config.yaml
positions: "rope"
batch_tokens: 131072
dataset: "wikipedia_en"
MLP neurons of a small language model. Each row is named by its layer, matrix (gate and up: input weights; down: output weights) and neuron, and shows model dimensions 448-543. Each number is 500 + 50 x the weight over its row's rms, rounded and kept within 0 to 999. Numbers have three digits each. A neuron's up and down rows have the sign that makes its largest values positive.
After each neuron's rows, "raises" lists the tokens whose logits its output raises most directly, leaving later layers aside.

L9.gate1462:476551532462554552533631480538432519498597575569466463485517533483488541639590486513546442540480475523519488412576546492507508434583459501516429429515551491588427495488498588585458508455463580480404478474422515498463545523563469514456418559571518609459566466518517412490546473495495445411
L9.up1462:559496480622609505484556518574555439511434494504488510568581439481423479465504497521484469489496493589484443546618458500511503526548489451536489521498506442577483374434473394415434494504489514436453586512520483471501474597549491506513526543473480471522574522543481509495567506531543482517
L9.down1462:490515474494502509428513389364462415539480511608576542513474555491577469479608461511553447448503498521594597529420459471543468486534507524492473489467490452481482492464503493496505477599426465427433557445493505517411585453518569499549409491452487449498489521505557478576568427427532469597
raises: ".", ";", ")", ",", "ure"

L9.gate912:499407543495476460508550442518537536479545457503431464506580558508461602488453451444478425455530526484467550498496451491501558602538430641587553554507467567528542547563546504344525401479500459465587445516491382579540479454502496465469417572517561591482446465523503501470542658505499505580
L9.up912:480494467504469507525529469471480487607469542494503516551495453391432519502482513435521534503596521484529484504456422548573492511476392552533432444438444410450532467616430558603442494512418575416430484548305528618514532406483454496478463555469433618515550530496501510453495520597490437575
L9.down912:503465551500594520517480545571584499462387465481451460536484480421517573334514477491492528482545473480435482520556576510525463472420463541521587525481459590502437501577496431525467530520441565453506450551505489567493408486472417606454563526553547466415593503532465501528444592570463502439
raises: "oc", "ea", "ords", "urance", "ept"

L9.gate1193:519542538448539507463542449513468452435420539469534530486617501448433514569508483531502453529522608532494499510517484457532491487603491568464443505435510492530540455458440392512579466530469478495528583521562478444460497508512599486448423498548516530485503527569534493491413439476462475492
L9.up1193:487590517491426550546473485595460466511551441480499474489534450468438551520591562482494520429549462539525511517516445578482570460472454526516541444521521511535492509420536427488515473454549484506497641478488565409521471485470539439562450494564541410451525491431508457514483473452500453534
L9.down1193:555532445359534499534512445511506534532497506375502468488480477462412489490537490458636395455523414501536458482571484477555484433497472473559542554548463516500453511460565453452511575510493472457518617406544505520464471485487441483510531476406523532517530405515532475471540506505476497507
raises: " district", " station", " Municipal", " Station", " mayor"

L9.gate1019:478525458590411518492485532535477490522437573482516552520529489537509510481570607497446488519531447596461510539478487520499533515501504467562582501528499554536482545571499524443428592557441517496540503476537449525475516461538481458535452534547357457506416435479473476395555472446498499541
L9.up1019:522504490568503467446566536499598491590524601545465570537533500406566472485510497480493534495574548527482512627548528541481532480564485557377434530424501558513510477563470500435564554547460445483458494610485498530500455476568503596568488542561402505527434504618466437506526564420511457486
L9.down1019:456534553489585437446620525529479389485446534435452571397443441437530538536518554515434499525506485523522504504505462488560567466468487573534516562469556531500435516528582509443471479517438453498472548441486572549555517443498516536436439499506491527524588560506596476517648532572522461459
raises: " arm", " Battalion", " Regiment", " Infantry", " gun"

L9.gate1606:484433535536478494583496492508413492525503516555522471462440436541544497572423619583481506519409451507472487488495531572496444526447484376479491548504518482474510658502434534486479484493491499559512479488477487603500525566474427524512619463448432531594454399443585525530498455555521491433
L9.up1606:500502462597503547454478500458393404478601421594484467530492440542538523547507457558541585548546526527562560442586532563541550440506473492533545494466571535523451512515481474503407452480541465539520517450505537547450478512500484509595464546595451516558424463498512525428580555550448482406
L9.down1606:509456520577398555501518519469442485538384426532440604490402543540524552527609465508529513507510456443578460458528559473490541514457526422386480535515530488567496429479418447498442403556491533425485457522453582430435457507456554531545537536534545539516400482454544498466459525497338459455
raises: "yd", "z", "ye", "km", "que"

L7.gate2081:485427511507453445534433469450530512600418484532486544500453575479547510531512551498471462480511604465594535602493475448406421538503466442583519434476425490531485632462501437500564530597463417502425394457574417431590525477499551594553511513486512472453502543471490598513374496531594524543
L7.up2081:457443595559526494522447422567555474467554464520516445513528486549573498508457462517552413586565491556534560506505498425525489552557514602510455501476440510453445564549510476460534546517473454546476554578440459516468498469444406475569504502499499563436438566513453562618493455526475501563
L7.down2081:507411452498536573544572477463585586523512482517496490437485555517489585449422476408524530614420518458430507509535412528491497455474558572552478497468487518545523517532545533437548412443482541424588544589452472436499479488412518545547493534544508510484560483394476506472511568509455581461
raises: "rum", "w", "v", "wn", "rs"

L9.gate345:549536579493498480466508499472538579448506487501496481533491477436568565510467580437537577522448517526533494465429458420405512496487499598509494489489464489505488482500427423416419437452585495476498524577547438519541506549441474454565460584413584595473447511546492450569463501446571529546
L9.up345:485553509531444527437561462453528572554531484478425456530630499546468468483470536516525497495468507551548617539501483531459519482507463488509428510558487393576552558517392479451586483448416468535512528485452517492573603471595540405389543477538465557537462538561484471505421529393409549417
L9.down345:487513503436472411509504534520586506428628523462464444511496498575536499464538554491554600532491538507518492533455586522519530413482542523542509534564459462543477499502454517462412541631528554539543453442443529533452484434493550415476624492589466479475612497542495570498444465314509487542
raises: " includes", " begins", " continues", " becomes", " will"

L9.gate1490:528492510443503527522505574492580490421521543479493550544453508545448522537517475615522488481474489511522466432575439594609516446487493536539504459472503405545476546484449459540474609488599542541519452512421461530526443513512410546535439505566545593471508431516608457445537523498559391581
L9.up1490:551444543416521516502540478553541475456518482545531490498473548490532504523556520528511503492503516472455518460541495548528445533469573414523485477461425478556566489487354473447427549474526542519478423517438527546575426529547526575502501457569543576482483443471489380510448552520614490501
L9.down1490:472504379507469449391502556436548511509569581547395553532497363457516497413491462508455436550561510482542437453500472561478571426414451480381484519435500487569617444493486496440544529566457484460488451500456506516395449519503524493429578479466530540516420483519579458438389577467525461479
raises: "zed", "za", "zing", "ze", "se"

L9.gate1531:530460450557566406554613550537507557518467523528456459441570599507473561561496603547442540615555433425445578514483502546533569517425474514573558422546501595526454542396473535455468376464566562503416509488422563456490472528538465533514486461416499505549502575422552405562649540504540565499
L9.up1531:595575479523612446507443490526549534617539477440512467504599496438502492555545475480537443512567489534610623444510443414446446523451534504571488494691505417480437458476467554456527516510558581492504483472468567538546469553408533472438457563539506480497416498497602476494433483516488590390
L9.down1531:461423502489534518480525545593490495402515514466551479474577507531435508569564587560504630449527427396486511430477519507481595594457477459521516451573449529527439512543574486446481481555502528478437577523580522511534514522467493514516483566485515508515536477534524477527453495496470483452
raises: "ies", "st", " heart", "lies", "tes"

L7.gate499:493477526554469553586509508586523458430501546466497601475427489528454407519540555487609439447507456490414466477453474366360511475437568493568544472413535390490522492550492508580500441478510468510507429568550470531453412516516467419458351502492530460477470438467509515626477524500499461565
L7.up499:535425536575502587509423484588373530551434587520380542526480586527475475537467566476492501463547588571442481574488473515510562414509485495438479450541486448518492454565519578539443521465432422507479434509489450510555481523468546460440450500553584450466566429573476486486500464512546560479
L7.down499:472541489661553498480549493406480487446365405484439468402539530501470553521427448458508565476450378477415456567440512455441493506558487469473498541479525426558474438494571456478613498410534444538483429462473489475431443540545522451408447459502488556517612467505445514552482571523468533527
raises: " favour", " favor", " reception", " critics", "ming"

L9.gate2313:594469498495565482470466573389491410520616587527495550425500466394462457440449479474413487509491478416504548594490416500538496593469572420540500527500496437550408501543540524496462470443529543501544538587549511488459568549473521432491548557552510473520516519503495515505450484431441490475
L9.up2313:453570568576455505451468463509533368511554536459602563481417503492518560470511470462460498517347463510507543445562445454497566507492568495462424436513446424472465543448530522424425465542500527540483525527573473445459540558457501518508473577484462448555522454587544493487499537498594499589
L9.down2313:517519579496500483429475503540555547504468516485522488464525529486535444587537526489397542533583440469519558482443560484459440443533470513448459477500509513505497477470507589451560461556469528500433433521473512469459518407476461512565541536633510546550514376454530547477555531571440413503
raises: "hr", "ini", "cht", "der", "her"

L9.gate508:381642508494468484430534490465507498480473456506427512477507502498413531464514542510430554487484443554478502585532556492366501476505562531504483502521544582478564471490444598414528521525599474453508507510487427504536450514467484486480570552526491420394477453528564474443514612567543493534
L9.up508:625511424574367514499492513494408490545425548493467463574547515545453543495513560488502448530398522537461460500558444460442560438561481480456440453487526449462428571428459452496506527425496463587554511379509451443584524501505604490545541614540516542562455497474529412471526532458481491497
L9.down508:530447471462448510531399484504469421430431512435540492447515515579475549487491509526492415559445471452528486425445449573537549442424419468520394539426500492489569546519463570506465469530497492598483582570573374360518470579540430495524602488514564540533439469527553476450528465495450538649
raises: "(", "  ", "^", "[", " Career"

L7.gate655:521444489425597511554420515497418506520498551366465531408517408493524464484501475436454503479457532474555572486555576471603517477514548476516542529577399474466517446528438524482506478475442511502571587503523497490446531499525502463487591488577535460483522469471472501522499549477606449461
L7.up655:488503460525520487619490497466489474469542465618518453529539477564516542523511626424435568494401405553442539460514554503517522488377486518391406403447543544449473525494473500502515498505501428449610607549507550434520529474467535461444548535541563516582509547493569485465367441514502555505
L7.down655:501587519528471385494509462479506625483561413533584477513533461520442481464500571444471491587546505464482429446437520508496499456515521468571485581495548544468468478526469570510454560586506477538488549561521607560467538544485459454421486531580448488544525431526480507539499531548458446447
raises: "ini", "inal", "ins", " medalist", "in"

L9.gate1610:435411485527521505545375583494486497543554451414475526539526605348490483510527545428431452517583496501523454526538526503473480588536524455555438406514495443503465472560558537494474558478562518602489374412494444543519479527435538520491615440455550595511530542559491531442432401539512471454
L9.up1610:436437452550488558599467449563442514441549616454471466593499555469517435443577465460553505570498498540476492563574495445470513573523483490510386510440507520556530514492466504441474586451535554588505430416525555555532560489524482484431520541447497474618473476523488528518458427525472513459
L9.down1610:547557515469572496490578530482581428441495443472610453583517587556517559469492506578436483524552427601487423470514493508517515478437402448479474531504457518563503469414495581560505581573492436409548506517539415471496431426543453608397461454459463473504558493579500458499535514492423502576
raises: "irt", "ur", "ier", "eri", "és"

L9.gate2144:540463474495489504498507445516507479477501435531619498509532558514529475447525458569527480468501540656489455503512523575494541420579534553478521466507548471396432426457519551471489499446517443546459577504454484522476484490568433562404565498539507469473499494502492464511493556472550500392
L9.up2144:541519510516433490480462478526479610458552514552494523451533478485478497513516507463494431490529501534506525457525471394468535432469479430652547526545504577496581434452543536488488422498544427516455494528531500555510566560559490491525540620443464437569505426440440485415403454407574520518
L9.down2144:440467517455452537471422499441544461509521531530448522517502586550491519520490455571446587433575496624492442536514494514545502494471530547491456544461481540455546462471578415445500503535578472498538517473543609472540462471532521598455537596449430435507491521516499478468569475565633458508
raises: "vol", "ñ", "ired", "vo", "mir"

L9.gate180:465411551490417627464433504575562477482459568443492619517496527579473471523526505561532520572506610491493474652532531477462432501504496522486539474475504452504504559503522497563580517460556536429519518528508449538599567549403475515421477487536480474513521518575564436398550493510509516474
L9.up180:488496531497537545452524479596394494544490564437415590501495540561528495478479543519487509502520623548495478604528532532531503551492520536570496594487447472436598558446481574510594485439469507482537526458539476573530502588436516534389524481428464440502520459450521506458545487510512555423
L9.down180:591524501428504496468552458581556570556475478481480509538525532440545466558475573540493557581451537560429451465411557457542535444556526455521459547436474530565557489533565523532490518570486477499460459521432498553445568529454529404501518420525518386496570486629507556560456495524442429498
raises: "ted", "ten", "der", "nis", "ting"

L9.gate494:502496484482413538477508536615399516471468466542433496466546494488527530475464473432553472584455573460515481602467528444468496506464480452474608536521559507535473492554520485515419518462592412394455490439517471465506534456504522553476433405586558502458441470524613455513480451441532530437
L9.up494:525486488487518522519503596591476433455533517417429486499440591538495486484512488469501531498477570427563514519419505421472517529475564447525484518464487530517496472467531637567460520541395497577601496481581464510543544422516490553514571590648538499501553556421484476625435444443448440408
L9.down494:428471552548585353504515595452520515508438551442506426521452530495557529520450498565503447438500531440531543511506456481521554572485469438491531413493527477438537519569491444546526512490517396433531551426480454513487458476546496429518485493597501477472447575485475548558564486440474553570
raises: "ess", "ci", "so", "ti", "til"

L9.gate1459:432531477553507550470568501534502453492452467503518484507369548451542557444475534500462431451549516437434524486465496570486415578525572552516573531567483501587404524562521490436536530450478534558510538521473534582424470492502507583505560473583462485546468456515486433549381488427528529447
L9.up1459:545452517473517572395544531471511515487419567574489535440392470547588487414543553562480415356506549344499597444478573507464515568523451539477460411431444414563481542449549420484511534516470437497490540594482347608463516483505567452543502527532432520555447484488496555547549528468451547516
L9.down1459:490404509449541537477501461480459477414395458412518498460444488404503629491502533557530376568499499502554557492555535486533558538492519516435501554568493508504514463528546511528495462510423480449533452430497483547541454494471529497435582449499511456470577508508534563524453547552545437480
raises: " FW", " MF", " Labour", " CD", " RB"

L9.gate316:485572541464547487531364459467505491542464527478513543508494532493436527506509432492446463564476554609540422544465486459486494566501471458453541565425499466448440539474485538553541460513398418470504488487543475498567503513526460455511497451494475514508513482523497538487477480426521480480
L9.up316:419538516471511483485596532515485513552500527537508528552500488484592499520529488439536464519482440492471548433525428413520439483603493468470462491410555445485493447523496469474520480411517466462522523449491541540487532466428512462482506519495476524529392469484558445490515538477552479428
L9.down316:535515470489464444476500565479627581430529514582447446449489514419546482429532452457469467493446443473460479457471521463542577532457440447401632496524459548493530542561478525551561454535410407551553403364517476519538532535477533589557560523498419424527480489511538588579571506529427374556
raises: "xi", "fe", " Zh", "ming", "ping"

L9.gate399:596549569434501590434529412526589498542621490547502458512564511401524608487536470456449542550402547576522517434528497491527482458493462410544607527488360530454504550517526523585520580475487493480320426436510454524407543481437425481549442621524502536478554497471439527561464450417475542489
L9.up399:565479614528517623427543482603494457517540473521450418369480509427571473458498409504508495530464543474531489511593549467490489508504519424504536495488448420447438529494536468579472518489520498461449473500515514521471431547490450432431484500571405516481486507527499476529516408413481508557
L9.down399:421554524461576575479536575502553454536518433518539515470543552491498555488446468528395558472457426495458441448600501510448476448530583424450496465503538528560481572530540467436510582517445470452406447444534497421399547613496424458426405594432530541603565498531546504423536486582557496495
raises: "urs", " reference", "ft", "uf", "f"

L7.gate592:479543535527472498377475545555570588526546494487507577511413495479509521632491538511520488536420589550549509553489495578568433492439407557510521475493409477377448447454403533574513550454515495511552462640565499547499459430509419550487475362504513504601484576549531523591471489548511526552
L7.up592:445556487585396472479434528496513504530508509489489473515471429579532416451521480438522473535438600542489419492494524537558533556465436470478517408459462485457496511528552487408500473493449414564514455524511479450523479506531531504543553444550466610484515505492510533443519435548537549466
L7.down592:586514493541444464458603489513468588462582534518495409498500519629433540467566565497467440552467396410477498495526486474448406540441568499432462578420480454512425586492542528442470491412465451501453557495489414470498571563443531542425613497495483538537481500470513432422484470546446581496
raises: "n", "nu", "ng", "no", "ma"

L7.gate751:522370601477552464448429461472488505558465413501506493455511431482543574532509562467461461546580467399508541502454609441409503545501509509510482518494489519545542556499431499552518461421530506495547445420475506545530519511515395523498517402424418463429576485500505477486396480441549487500
L7.up751:480465403579500531446491504513493483596556477420509442586498510539503539483450524491482416546468509493505537513446465466534487585450467552488434499396594513569579513443556502504467506438492529461472428440431536615390458527528465423477476548411461452478573591537522478498457503541594476539
L7.down751:483495541479568522495511546523381479524411437476338419537434513542432499553494569536450644534432429466529505491575521507484556532503545488518550442416498429497540509507499505410497439532353479494513585446456437562510548513511543462538456461511533498554489448438530523554460565488537444522
raises: "gn", "ge", "ges", "sm", "stic"

L9.gate1382:539477560507454387466571426537488577613577502564418583530379547544556520448440545434405424527433477439441500483550476515522497528449473469513472510437505520517540453529588504457488505526531473555500458397438464407503516505492531536551520448410495581557489529513549472554418485480493591470
L9.up1382:567470464560432451500451521525588400568529486500492496524455592461512451505463486508470386480523529553458498517465514488508486505393491510577554492512482470538497467548539501457537572484554503502450478450491503457473510473534598551535471483451577510667470495673513464441470528552638611504
L9.down1382:522528510471498508473448473434525450510618462521537480476535482451483489481386478538459457576590441507565530555493419462494489594486418517436542490568446508464506510460469579566478542453483523538469488500506517528496428501406547563371559544526488560490545451453510375565466532581466472600
raises: " below", " above", " around", " times", " behind"

L7.gate1778:515427400476528531476558557539390452504533468432508401487481434556540460580398437494469487485645442486484623501573462495539476502462545500513613481571501444467475508483468429462506505510495515520482527444496482486511446438471491458483452537464493611566441538498432563479511429464577443496
L7.up1778:478484440472494565487507524472435431537470490465551543460557613500528640501472560431557568420553564471460525526524400476476524482491501541471529524480481534552470478521529514518506509554529449447593513537460462492497459422585554543542512388508448534402393502447520454522516571497562432545
L7.down1778:460523492445536436546565523474469525479449524548473412461583469506529460622551505439549547509506530460601479460412446575482535561474445466607533452532478506515432508529428454530488491512433540472560595502525481484599470425525455497548480506537494504551467551441507566445497435481535519526
raises: "go", "lt", "und", "ph", "e"

L9.gate1264:488531503498516564518562375456512520517486450466595493607507441478434542451529445595448448488505597605575527506507487540521452441396573511520447486481462483470428487478489463514504498448465478493468573478606483453489570506523445519494519482550402499562489544453551483451490492473546488542
L9.up1264:456544495537461496445477497491410497530505547566586491444442451445539504427469519556456483522531422487471519485523469467505459549455567471441487514426491518566474467528485471471568561565419483462559558458489572481556620520474490470542430543497479467591450566539454495528559451473439561508
L9.down1264:516541510575490535577438489551453427440487605528560484570516429424439508503574486577496470463525476485532493478548520464471471428531520529439515411518410449483484466489612448450445484461463523467514552497473477487450471596395446515430558451390432523496523470400444488491440514575525458522
raises: " Center", " Centre", " park", " area", " station"

L9.gate690:433469520453439532535540481563480463497414411604498506506462514493514496503446499575549470576463462408512588477475492429536570419533450510559367480464520549554445543480542403513549462460537495424468534422482580518560471550464568528515562401541485525513446460563548552494392509477501487454
L9.up690:521503555409553499521549545594355544438595538462494529543454536431575501549438446425454530426537451555538556561438476542572463546501580508426604464428468467536567556545587464481519529586531437632425485492471473518487430508486475558483482451583549441454446444484536395530523465469576505566
L9.down690:556503523464478463581457484513445447489545542455554424591402570404546540557481414498435572554493424611581479482531487509525488586499497496503578451422495425467591528582386479506503547519493458454514413474595514534595409541430512487489477561589536421434494490465559573457505497495494518528
raises: " among", " respectively", "\n ", " ;", "cast"

L9.gate111:459450521460453596419504566549488479439600471471555521562560507475521526489528500435512411501492516564426508509482408455464460440475455522508422506542420390516514573510480625449543538410452436432493591500535572436548497479595496487485547577473457552504456417483395558531591444467537459574
L9.up111:542449500476401446431547569616566514497553478446478554440608429547542461521504558523505481530433388471461605528466469556491446539433524502582506493460451505445525549487503558515471428477492479501429515582494449519521505498550496484555544567460456529485482439336557466507589502530428461493
L9.down111:456531432535403616561486402463437447528497581479459467541539551541504604462611423431468404551418518444454407494489503497480491544543491538555504502389502458501514509501438504491462519486427547487537473577554590452606558481463532357475476504499333506486572494414561461494440502462532495490
raises: "be", "z", "ie", "ha", "net"

L9.gate814:539419516501548491452457442505574472478543503585420430497491438594465487412457452577538613368461487538399565502443498527479462500463465526509533481538536536537409451399473387533556538552503488510446556445522536442508537525525450504520533464568433425478457450509546529553394508620537511464
L9.up814:520522515513523493535549457389457562411533572431526502472489483483503548496430511515555492492517570539441495542462466449415456372492501434446464511544576560489584589547534451506408529487517405546429543483555500528403500446472510563493527535507508571515536493557506556583511513493458447462
L9.down814:397479426447489506486468443454481507508438533534385484472519504457517490496459407513482560528509450510493531520501565504472513601540494503465616562588452424497456490496515466522529515553557466467515498462575523480542576507488497399467492490429536465499473470517534531524535489511592457497
raises: " relative", " brother", " sister", " father", " daughter"

L7.gate1721:556487486560507517496463495475558486505454520566503501487462547504534520523586458472547511503560515486430493520593456590586520465517466479451519555583468516517534586432565522514473478468445498463520533548469579545533495432478472473377494567588445578499536459471537470527524480590553446469
L7.up1721:474556660493521590545467494624483534573540364519501577496451524505580451580455517467523438505555473488533484564551530547557467505563535463505457434568561498490544497466499455447423470564508491474512457502453534618532556494492438469420505477513386433509524570537514483541539476468406482554
L7.down1721:493506625482491487488403540516533561483479481500564542513404560491536539507474528568477530524357587394538474484468475531547346533518404444495518465573466452597430470489493486513456453513588515444533522513428505413486505530440475511462577500572484482513497432487547506497526438454538548500
raises: "len", "lan", "lt", "las", "rou"

L9.gate1972:474473582585381572504562520542481522534508590505489497521427566450607566501505483521491428451508558448468528578469506499580513421466594479509393547534500549602508515518518431538495496515395580403577517448500491492585544420566405384487474518514477555553464572528471441599506357465551540455
L9.up1972:484573585543458561508479495410404533430535559480472499528477519508499606480450450459426431457503618467533526547457490504528494517509552495491511494534561553595562554489472470448488463459456471464508490540502397427541511503465472552480544461432477547553433560475508548501565453564560613517
L9.down1972:446470417532504355370488549494596526574520556557523539622604522493530516454565471480463520540430539424521554484465560529644569461500466414570512529457478437537537508505497546536510422551567514474483501497453463465578452499537516492497568502503585574569505494553552403484522502591572496516
raises: " by", " from", " written", " done", "las"

L9.gate322:544550512464533573585495552483493534409469555414527462485493482523538528552508362454515477532480552596425539420522463509518433592410500491418509556484539457563548526569498444524530450514532464450469507515567542548557555505533518589469526523502594502456508507440540532472533607493495444472
L9.up322:466542552501553498576464545622503548459456516475589436583587574512410421585541518488492502443512564540450436444548493524460476494386549576518448513502569565535501484595533486503457532516523491513507529503451566465463562520519451472402448573556533467456445603505597490476609450550511510479
L9.down322:548530583566610559479434514517484512506497526384462570535549590551518526555437565502504384579493563496519510454573517532473473482403512445449501557458428409615486444540539444529539512522513423459456506545492482464458441495412443550529559590483512524517507419562590527517549472482435511451
raises: "ers", "rand", "er", "rell", "aur"

L7.gate2088:601440482520505498468469612557473465483462506437452408490540440456516522436514442548484481484498453412484481530442551541506580436502537625491546419549566456441543534461497428512577547540462457548437616514621532456478511469521425509526470400455504428527585445522653440472450527496552409501
L7.up2088:533498543519526474375486487466521400452464512562534453382519536540469460448466454446486506462502554345590505580538452412477428490452535580529502509577556527445544573483620469573556485504510461463392540477487548498527505512596479434482588493455522474528518558564563398484466431498498541506
L7.down2088:470491454523518414528433438625571468459478483482542453479504527522571493513553434552471537503544428461420535581445496556474554480488473497465481545566508508494412482434538502442532534495482532504537447466586545567451519531479453459477490448503476469446455423471496477503393543551526441480
raises: "ulu", "ular", "ule", "uli", "ul"

L7.gate1842:568502397486516424403464565505505494519508404494513486564496640522522478539504551559512492499524473477528512464424453465509477488624481533523504501491458425558520489474540426466483491524503477474544524486533413578487560498512553531456470524493460616396475456408461484547452507586538585460
L7.up1842:446501400461513425471450470374447432466497497468569582508655518514604541543503528521571540489457473436469601478458463558437526512556495512458543503471467487450476523565535478394481443508440550472477623398468467455433469514436447505459463512504473528528498440460452534603449523472430503495
L7.down1842:484456554528528473491525425402463543516536466480459485400548522545469522496522531556532449528521527479473521667478535455525459563500580493392533462486452438508460544505548471427450484483435505488574492510549545520483531494466468451454543524457490410470462514466506520535422411575486538487
raises: "ying", "ies", "y", "ied", "ial"

L9.gate2247:605453562472459372506582414434544512500433493564493475570617468471455541521520503474460603501454490421492485370448566451476500457452519547466423418511437556429450499484461418533473449476411397459467542523423556452416487556382523534559512530462533493586579544439411545541511467503439577560
L9.up2247:518474481433459523548611452403541528541398438511443542540560498617514506487547571458461494499446631441500513439551514495529471515500515451453459522493501491473353577502541542660524595531534452387492490494459498458434469520433572545517558438553487507637540475358455598496437558471389521487
L9.down2247:543502572481545400543528600393456508547541440450389438530584516490536478514493431465482600567450503474530434583529558485463419499465520571495610466478472546466422504537553476569528478477458507373491361533408564394483498506538484555444523465485426495638450500485478463501510449447515461496
raises: "t", "ts", "age", "tt", "ments"

L9.gate588:486468467561485450502506466443365551555471533481481591398481510466457468495517471508407577478404576453516515498455452534419438508536444494561539531571479516571506492468552521461479519643513526497487432481461496548486619426548543474418544596503509430485564532433530525604477503519513505469
L9.up588:418506509474487547507453466473500474567529491617502473432543572534507513493422494520414515569457494540465510490423453491532445535530460508544509512623455496559490598392497490483554553583471597456485490549573548394576499468454461529510488549473511430546445542505509403518465437434494525433
L9.down588:516517557446495506486471503488505511522485463494429421493527525521537461515479579554431452409522493508482410538550533531492481405434488487523466500483441514523420463486632502491518574519573514485532524446569511452521499496503471525488456573440534509501540428510544467538535486492457483605
raises: " 2026", " 2025", " 2024", " June", " 2022"

L9.gate144:467452515554422413434508475444553536507503503474463547461598592467563542511489479544558505550476530419531481583541505461472560464502533446547535568488520362534432434620503522490488560566561537423462466543472502496522491424466461480447503503567546442507547424494515504506495355487419593542
L9.up144:400522539538624542502479495495431413399392436541517514499435526490512501471471499525519524585490472527427536516524520563444502462532543444495482530441439486620518408461467569483513525568531552486472519573547571435474507482504516509476443591581523564445569508551556530495443432553505562526
L9.down144:547508519439460508475483514535570406572485510591455525506545510652504452470475436481454505484567582556578534441481503531607533518482522481513522489538519588520473449517458565485507489562567613435468586448515592527432549432502550516639410503474568534552548564413404408475529512534525547492
raises: "ward", " we", "ever", "wards", " you"

L7.gate400:530553471575520525448420523459525510487576514560494480541493527543585506417460518486463503549516550538499574480584506458561383542535547473532480511512541509483538497503528543519550517453444443633462415527449468526529461507530491492496472441569456527466484468433477423476549487518614568473
L7.up400:520485527485426517525567535549479526434591549506512528510518458532516467474461451423576471523469524493516424470575542543524471521572519454481533545389595456423566548459457397387522620484542490528388511522543510490446425545479474431521522544478428571446581384438461455534566526465450553603
L7.down400:496430435453487366545508610472537522517506594488456523440557440470529524507479443472490495472450387539545491532537513550494541420552522439467617501510517520497491590564498488508518524427437545480528494465472499543516510532405501593447545540549547510496504492529529498586538473463454538462
raises: "ulation", "ula", "ure", "ulated", "hed"

L9.gate2312:481449514395536443489562482497554426512558575478448482419506490501539494488482481521507503449508620494437460574533399518491583551545500511491465478546523537490466446426451433448498492497510452535450488459481573470529549530454520487512546407467463465410519435496428386516572488514561448571
L9.up2312:514517515465513496529467555535559477553523532527400509531586496444477550486514487412555497503508417396447473551563516438594457501527465548525566427512481400519492541480511496459524373507498595414550482492435474484470570440452483440391477496549459508556487490498505473474539502586521588571
L9.down2312:463508468620530527449448564525474438515472458446586464443480501545497495614532431468554555499545490613536467505498442515455483392542451463480570498463492529533539491492485468446525467547558538571483421531495407451534563411492452447511439504440491547498409530524513402454407486512535443479
raises: "ine", "ore", "ori", "ora", "oria"

L7.gate227:465433400520431416466425475443473504534538495407484557534520422447523606632478510548511504452509452432490453519419445598428514479493484471531424457498471464432478568467518518486658430518485543438366440511549423539476509618493503542501548468436554531454518541497518477479501584489474457535
L7.up227:510556451548599553548466482477539544597490461398489525596577498479635538507465498576527487407461504489489461561490470509453401581491470427566511490486468483406503492412555471560522480501519502508443434557401514471431550428450557534448499549473571474456589517504514442467452459602478446568
L7.down227:530443416452516517432566429428524436543539397537513579516485597466524577479490534542518485554440522535537455540404572466428541510528502526543533533544532476475581523580529513548621529514393544455501582518439487588435511516473522493494460520486582497530513502532570461557441552495403456564
raises: "ual", "ue", "ues", "uel", "uit"

L9.gate191:575427524484494473472513539541429520397457518489508502471453519432451488557468534438527427569467518516566581521455573567477455481462561497522591560449521497481415497524436429394447524565418432481442488508529544506482451528467455487567480515472443524551463519538505450470446531524491492472
L9.up191:464545559502530552540471545532420501452468469410560566495526514510484475509510580549531483478432440493482451568494575567432497382507438467507520514452534484452478503495486438399500542484537457490515471519460485470440552514489512528544378533592496444616464586538458471507492433598455608499
L9.down191:484495468478470496573543480455474524467515468522475555528510459624470486601477650543537467493492406524516563486566460513573408479508510559476568546419588426457472530489453484447553566490403425458509444443487459401491524571546551414459405471471505563424434491453430514485438383524446528507
raises: " up", " me", "ars", "iled", " us"